{
  "n_kv_head": 7,
  "norm": "rmsnorm",
  "qk_norm": false,
  "bias": "none",
  "tie_embeddings": false,
  "init": "trunc",
  "init_std_qkv": 0.037,
  "init_std_o": 0.0,
  "init_std_down": 0.0,
  "lr": 0.00941,
  "lr_mult_o": 2.0,
  "decay_shape": "sqrt",
  "doc_mask": true,
  "steps": 7111
}
MLP neurons of a small language model. Each row is named by its layer, matrix (down: output weights) and neuron, and shows model dimensions 298-361. Each number is 200 + 20 x the weight over its row's rms, rounded and kept within 0 to 999. A neuron's up and down rows have the sign that makes its largest values positive.
A block is one neuron, or neurons of one layer that tend to fire together. After each block is what it responds to, as a language model described it from the Wikipedia text at the highest values.

L2.down33,211,190,199,195,204,209,172,192,189,209,206,222,190,196,195,172,190,200,183,172,188,214,176,201,212,175,189,202,183,197,187,199,178,221,248,186,228,178,178,217,204,202,213,174,243,188,182,194,201,201,250,186,183,199,214,187,195,201,195,186,203,179,187,254
L2.down69,211,232,196,184,236,196,196,209,240,200,239,224,180,214,190,190,198,201,217,178,209,221,176,185,186,225,177,202,191,209,185,215,204,210,149,195,181,218,230,236,183,192,201,236,178,200,216,219,206,203,174,226,165,209,146,189,203,159,221,223,198,154,216,200
L2.down468,200,207,188,176,227,174,191,160,223,183,224,166,173,208,218,216,149,173,187,210,191,186,201,199,208,228,196,247,163,208,202,249,200,226,204,239,226,184,207,207,209,174,180,183,227,192,199,220,219,172,184,210,167,186,179,227,245,183,198,189,184,197,213,222
L2.down863,182,156,214,190,226,190,193,168,231,171,207,188,192,198,213,185,209,225,223,191,205,157,203,192,216,211,216,218,180,210,228,228,182,188,198,238,181,179,206,149,216,199,191,205,239,199,204,236,209,170,198,180,246,181,179,215,192,172,199,210,197,224,203,175
Compound-forming modifiers. Adjectives and word starts that open a fixed compound, mostly colors and "gold" before medal or rush, also high ground, academic journal, greenfield.

L12.down119,201,222,138,206,159,185,229,169,220,182,184,210,208,195,199,214,160,166,210,192,241,199,206,192,191,216,193,165,185,194,177,201,202,187,182,217,189,179,193,200,215,220,142,232,220,205,224,199,168,195,205,222,194,173,202,204,221,191,203,217,186,216,225,214
L12.down335,214,185,215,185,200,243,219,193,220,219,200,187,185,186,237,181,188,186,183,194,180,205,199,190,206,206,197,199,235,198,212,191,205,145,204,175,187,194,203,176,222,201,206,192,210,183,221,218,185,202,158,195,169,207,176,190,219,228,204,194,201,184,219,201
Plural subject head nouns. Head nouns, mostly plural, ending a noun phrase that acts as the sentence subject before a verb or comma, e.g. areas, texts, samples, works, households.

L3.down254,200,193,177,189,218,207,185,184,212,210,200,166,185,230,185,188,168,182,199,224,189,168,191,196,182,174,204,220,196,174,199,205,193,212,201,246,205,163,200,187,206,211,217,196,188,180,189,202,224,202,203,194,199,172,188,209,238,252,191,200,184,197,203,197
L3.down328,185,206,213,200,190,167,206,217,204,169,183,226,159,180,198,190,199,230,205,197,197,210,184,192,167,194,222,172,208,177,169,211,175,211,228,227,192,212,192,203,203,213,220,220,195,165,195,194,166,219,186,200,193,241,204,188,205,152,205,223,189,207,203,204
L3.down421,186,196,238,198,162,216,180,184,169,219,180,169,208,210,208,196,188,200,225,209,162,194,174,197,228,190,203,192,210,200,184,215,205,175,192,186,196,177,201,196,189,194,246,191,192,214,208,194,199,208,200,220,202,163,213,188,188,187,222,212,182,203,196,183
L3.down533,200,212,174,214,214,170,208,233,225,217,217,172,200,190,183,186,166,176,219,207,168,181,215,219,180,192,181,207,148,222,223,179,176,222,217,172,188,212,223,192,212,167,190,196,192,188,218,186,222,191,195,180,211,183,197,202,192,201,200,230,215,201,184,190
L3.down652,189,176,222,209,217,208,207,181,193,224,179,193,219,223,194,225,217,229,225,208,208,214,203,216,205,191,198,196,175,203,192,222,214,215,219,184,237,206,229,184,245,206,181,181,232,183,164,202,184,234,161,196,169,187,195,193,204,192,210,187,190,227,169,203
L3.down833,193,231,184,214,178,183,201,185,229,218,214,201,249,220,200,192,218,208,252,220,216,213,195,170,207,182,226,193,219,218,207,205,184,180,180,209,196,202,203,191,191,193,204,199,174,159,173,218,211,183,182,192,231,163,184,210,200,186,223,200,213,205,186,218
L3.down1086,190,194,200,227,193,211,215,167,211,218,232,212,213,184,255,182,217,190,231,200,199,236,222,226,207,205,188,201,203,219,237,198,186,189,192,210,166,220,190,206,194,206,209,180,204,178,257,182,191,163,213,213,232,187,189,209,218,194,172,202,229,223,195,185
L3.down1208,208,199,195,189,182,232,200,182,222,165,244,189,208,213,218,185,183,194,212,213,206,222,171,202,191,232,189,176,187,234,204,202,261,193,230,225,189,211,199,160,157,221,242,194,225,205,228,229,182,211,147,203,217,194,198,220,203,206,143,184,203,168,197,182
Sport names and medals. Fires mostly on sport names as modifiers (tennis player, ice hockey, golf course), plus medal colours and the abbreviation St before saint names.

L12.down17,184,208,214,181,207,200,204,227,214,175,157,225,207,187,187,240,210,204,194,186,199,185,208,156,217,173,208,172,219,193,166,177,200,217,246,206,209,199,198,216,189,212,229,175,190,223,192,233,207,168,205,190,198,197,230,218,189,217,219,189,148,212,216,188
L12.down1198,191,217,178,176,198,201,221,178,219,238,202,242,184,231,221,164,198,188,222,190,205,206,218,180,205,218,192,212,157,197,182,189,207,189,209,205,188,190,216,211,223,180,220,224,182,220,151,212,204,218,168,204,157,212,138,218,199,181,236,177,218,181,172,167
Genre and medium nouns. Nouns naming music genres or art media, often inside comma lists or after a modifier, such as blues, R&B, paintings; weaker on other plain nouns.

L12.down51,211,219,181,237,179,194,191,219,203,193,191,241,243,180,207,183,166,223,225,187,166,173,213,178,186,211,193,223,199,223,228,178,211,208,176,201,220,216,156,217,197,192,187,186,210,201,181,205,196,202,226,220,189,214,208,228,202,206,220,198,174,180,222,179
L12.down437,208,215,191,184,210,180,194,187,229,160,173,182,209,221,213,183,179,180,204,163,183,209,183,222,183,169,184,200,224,195,185,192,168,188,213,186,191,233,206,211,173,215,188,169,179,226,189,208,207,209,245,175,187,199,222,185,175,195,206,244,200,212,211,175
Digits after decimal separators. Final digit groups of numbers after a decimal point or colon, in infoboxes and tables, such as 8.12 sq mi, 57:22, 12.58.

L3.down95,219,165,213,212,180,200,223,198,173,201,212,188,233,204,195,219,187,226,212,199,212,184,193,193,197,193,213,184,209,191,213,206,179,223,201,201,201,185,223,203,247,204,183,163,186,190,158,179,186,183,218,199,204,176,166,194,210,191,213,179,233,171,206,200
L3.down260,192,209,225,205,237,188,194,186,215,210,241,191,220,191,206,199,181,207,179,199,211,198,184,223,204,209,210,180,229,178,229,214,202,204,212,229,204,185,180,194,201,214,172,179,220,223,196,250,204,203,130,202,241,210,174,206,204,207,214,210,201,183,169,184
L3.down335,180,212,234,191,229,190,207,171,246,223,187,212,179,199,172,214,195,228,203,219,201,221,178,170,213,223,161,178,236,148,222,175,171,196,238,216,146,193,207,199,201,233,196,237,213,209,176,172,240,168,169,173,185,179,205,201,153,194,237,193,197,184,216,181
L3.down342,172,193,217,205,188,198,163,226,220,198,208,221,213,175,231,212,182,223,214,218,200,206,219,199,195,223,218,194,180,229,204,212,213,158,208,226,201,179,198,218,210,184,145,179,209,209,189,171,225,224,75,212,222,175,181,178,193,179,183,241,210,177,179,223
L3.down513,227,199,223,193,182,206,205,184,216,198,221,199,200,231,172,199,173,194,203,181,193,198,198,226,166,158,185,209,211,230,195,163,210,167,200,209,211,193,182,226,194,192,203,211,198,220,227,211,158,202,160,197,193,220,167,210,200,189,187,180,202,243,217,220
L3.down769,237,188,201,220,185,197,161,207,206,199,194,152,178,226,204,199,178,195,208,215,191,170,222,162,211,201,220,178,193,220,206,182,209,192,196,182,198,217,188,188,207,239,208,191,201,187,214,229,219,232,179,156,218,232,185,176,228,208,185,245,183,210,189,188
L3.down1030,195,210,228,229,169,246,174,176,190,203,253,205,184,215,173,177,209,177,214,231,202,228,183,199,221,209,217,185,199,198,187,178,212,191,151,156,200,180,183,198,186,177,180,198,169,198,228,204,216,189,212,230,214,170,199,195,206,177,205,204,177,219,203,208
L3.down1033,174,161,190,235,184,239,182,205,215,202,226,223,202,236,186,209,172,187,190,168,215,183,190,201,200,214,187,186,228,199,200,193,195,178,199,215,209,196,183,210,211,163,222,203,210,195,219,209,184,226,162,213,226,209,163,155,208,183,251,195,244,173,211,179
Word-final suffix completion. Suffix tokens that finish a word split from its stem, mostly plural -s, also -ing, -ties, -ry, as in substance-s, damp-ing, uncertain-ties.

L2.down245,195,204,223,202,213,215,192,199,184,176,179,188,213,218,192,164,194,219,192,241,210,185,233,210,211,210,206,227,228,210,178,224,232,208,198,207,184,197,205,247,236,191,206,187,203,224,228,217,221,159,181,216,190,184,213,217,229,189,185,213,229,189,182,202
L2.down432,245,201,184,233,209,198,211,213,207,198,214,207,161,196,193,190,187,238,203,176,168,225,222,204,202,211,212,200,199,183,211,206,205,192,190,176,209,197,165,233,199,212,190,192,214,211,207,182,187,153,154,224,190,204,172,207,211,191,199,207,180,193,207,218
L2.down485,226,187,203,207,235,179,196,189,217,193,193,215,206,220,199,193,207,223,193,205,199,194,185,206,194,208,207,234,199,187,236,230,199,187,234,217,186,216,195,245,202,183,190,222,190,180,212,210,191,145,187,210,199,190,183,228,197,178,209,258,182,184,207,190
L2.down1110,201,195,195,198,213,175,211,180,187,188,190,190,188,192,190,189,187,211,201,191,195,199,177,218,224,210,196,228,212,179,168,214,196,219,187,203,207,208,185,227,206,178,198,184,186,190,234,207,144,172,207,249,166,199,219,206,209,188,214,220,203,184,189,178
Table-cell codes and abbreviations. Short uppercase codes, mostly football position labels (FW, DF, MF) after a pipe in squad tables, plus acronym starts (CB, RB, USMC) and headers like Total, Party.

L3.down26,202,201,215,204,178,217,198,195,209,250,203,205,199,186,207,213,164,242,212,210,243,197,171,225,172,237,208,216,201,205,197,191,194,222,211,232,200,169,196,195,207,186,208,214,162,205,217,171,181,201,174,202,212,202,246,198,211,178,189,191,188,185,220,188
L3.down146,171,198,209,174,167,201,195,216,191,221,240,227,186,214,182,258,204,210,214,233,226,192,212,170,195,188,157,256,209,198,243,203,190,230,201,225,189,176,173,217,178,176,225,192,204,224,245,230,198,206,202,170,188,185,221,205,219,201,234,216,190,165,199,165
L3.down277,201,175,192,180,189,234,186,213,217,202,209,185,224,221,165,165,201,197,205,174,237,176,196,203,163,208,259,208,158,217,190,220,198,218,208,195,185,207,205,201,213,169,193,199,184,186,184,201,206,206,188,198,239,205,206,203,197,220,235,169,228,201,207,188
L3.down349,200,211,216,190,179,201,220,208,189,219,196,192,224,238,182,229,189,194,205,207,192,190,234,165,218,188,199,204,191,203,196,227,163,177,221,188,233,214,166,167,163,166,197,236,163,183,213,183,204,189,207,197,194,228,172,173,206,235,221,201,181,158,211,198
L3.down722,203,212,222,197,232,218,223,198,233,208,218,228,212,188,228,210,203,220,214,198,223,187,199,183,193,178,190,191,203,203,201,224,180,191,206,197,180,194,206,227,188,192,192,210,229,204,230,195,171,207,179,205,206,184,201,192,176,163,247,165,214,186,202,195
L3.down894,203,218,220,156,162,192,214,184,165,187,196,218,171,222,195,208,175,202,222,197,216,195,208,183,222,211,207,213,205,185,167,212,183,227,204,200,200,199,201,204,204,211,216,189,261,198,190,207,201,209,215,230,217,196,187,216,170,231,201,202,170,209,213,181
L3.down1010,195,198,219,224,177,176,177,195,181,196,174,182,204,213,185,228,208,223,218,193,199,199,209,187,202,218,168,216,193,197,209,173,226,213,245,179,171,203,199,175,169,186,209,199,194,185,213,215,202,210,184,202,197,225,243,201,223,200,218,212,178,181,221,190
L3.down1175,183,204,177,220,198,188,216,161,185,188,239,229,235,184,205,210,229,209,202,205,175,161,202,188,191,229,222,199,188,187,174,193,195,201,226,239,199,222,202,196,208,195,165,190,168,208,212,212,197,171,137,196,227,183,190,202,183,221,239,213,228,210,200,169
Abstract noun-phrase heads. Head nouns ending a noun phrase after adjectives, determiners or numbers, strongest for difficulty words (difficulties, challenges, hardships), also effects, aid, time, weeks, plural -s.

L12.down954,211,186,237,228,177,221,179,193,232,193,205,218,192,183,205,198,192,194,197,183,206,197,181,181,209,185,166,235,220,186,209,180,199,167,174,203,190,173,198,223,213,193,176,220,192,228,187,227,185,235,204,231,213,165,208,174,215,214,212,223,210,181,211,219
L12.down989,177,212,201,229,218,209,206,198,201,200,227,213,167,206,217,215,192,217,215,179,226,211,211,194,178,194,207,215,197,208,202,208,186,194,191,219,210,179,177,182,207,193,204,207,196,180,174,192,195,197,32,196,215,192,177,209,211,192,191,189,230,152,178,191
Compound head nouns. Head nouns, usually plural, ending a noun phrase after a modifying noun or adjective, such as ripple marks, sports books, ivory samples.

L2.down337,218,185,220,209,187,218,188,173,204,203,208,215,209,235,215,229,225,249,197,208,172,209,216,173,177,233,177,185,181,189,234,186,201,190,195,193,187,205,215,209,195,176,213,182,166,211,178,205,187,234,209,239,249,193,210,217,243,183,201,194,216,169,171,233
L2.down488,219,193,238,246,213,218,153,212,214,172,198,224,215,202,156,220,202,228,199,183,197,223,207,175,204,261,193,204,207,221,195,183,217,148,197,264,179,206,194,204,198,176,188,163,176,197,209,195,237,202,208,182,205,205,188,182,215,184,204,231,217,172,192,186
L2.down529,159,192,228,194,203,191,145,246,209,219,201,210,194,208,204,196,177,202,206,214,183,212,236,216,228,189,156,200,213,209,210,172,162,193,199,232,219,227,199,217,202,215,243,185,199,190,215,182,234,186,185,181,226,186,167,204,191,182,235,177,206,174,183,192
L2.down583,215,200,194,175,228,217,210,208,201,188,197,200,187,225,197,199,206,202,199,194,234,218,203,220,229,172,218,239,229,201,197,216,194,202,177,209,187,170,229,180,176,221,178,194,184,194,212,191,207,212,169,218,190,178,185,200,179,221,172,208,193,226,180,192
Plural -s suffix. A standalone -s token that pluralizes a split noun stem, e.g. opinion|s, observation|s, concentration|s; also plural nouns like bones and items, and death after his or her.

L3.down70,167,199,204,214,180,204,183,171,202,203,219,235,236,194,206,190,179,201,204,180,196,201,250,174,196,243,191,186,221,181,215,206,173,201,203,179,226,225,226,219,203,170,178,200,180,208,164,198,169,170,207,184,210,175,206,210,217,194,207,187,187,206,188,185
L3.down201,234,220,200,206,207,210,194,205,202,215,195,229,203,193,212,195,172,197,176,202,168,186,217,201,207,202,227,173,205,208,204,213,201,180,228,176,174,180,173,229,216,166,182,190,208,238,207,216,213,219,227,199,174,198,229,249,201,214,196,197,183,197,199,197
L3.down219,233,200,190,229,191,207,192,179,228,219,198,188,195,199,221,221,167,249,207,190,162,190,158,190,187,218,216,174,183,174,208,159,172,175,197,201,210,176,187,177,199,153,217,221,162,229,198,190,167,184,174,216,199,217,176,155,215,204,193,205,178,186,229,192
L3.down489,186,170,230,243,207,170,200,203,192,192,174,229,191,234,206,214,178,217,227,180,206,203,193,216,196,206,190,184,203,209,206,208,202,186,203,193,190,175,187,212,182,185,218,194,188,224,198,215,203,168,177,235,196,186,200,209,213,213,201,156,159,195,164,207
L3.down738,196,246,187,245,213,184,218,177,199,190,188,155,193,155,215,178,186,207,188,171,185,193,206,174,199,177,222,217,203,220,168,222,215,200,192,188,190,186,177,215,221,196,191,185,182,179,179,219,220,159,184,211,204,211,204,193,196,208,183,259,162,213,194,186
L3.down1014,177,214,185,204,167,227,187,182,214,164,215,218,180,181,199,197,207,189,193,193,201,179,197,184,194,175,227,197,209,198,162,234,206,205,231,177,203,182,229,211,196,158,208,183,188,218,187,174,193,212,203,219,172,181,207,194,187,176,227,207,203,216,216,188
L3.down1145,204,204,206,201,212,194,199,222,199,173,196,212,202,212,151,172,223,205,178,216,173,202,202,230,218,210,195,176,217,197,209,189,220,194,218,213,209,197,215,227,217,218,194,217,178,191,217,217,201,190,204,196,178,206,185,205,197,190,199,239,191,190,205,198
L3.down1211,204,207,182,197,208,198,216,209,182,203,221,220,189,209,232,210,195,233,202,210,201,186,159,178,197,212,217,206,203,217,199,203,212,180,199,205,210,190,232,184,192,203,218,188,197,201,212,190,177,202,236,219,198,197,203,185,206,180,215,208,179,209,248,191
Letter fragments in names. Single-letter word pieces, mostly b, d, B, inside unusual proper names and table entries, such as Nor-b-ert, I-b-érico, Sid-d-hu, Laze-b-nik; also MF and DF position codes in football squad tables.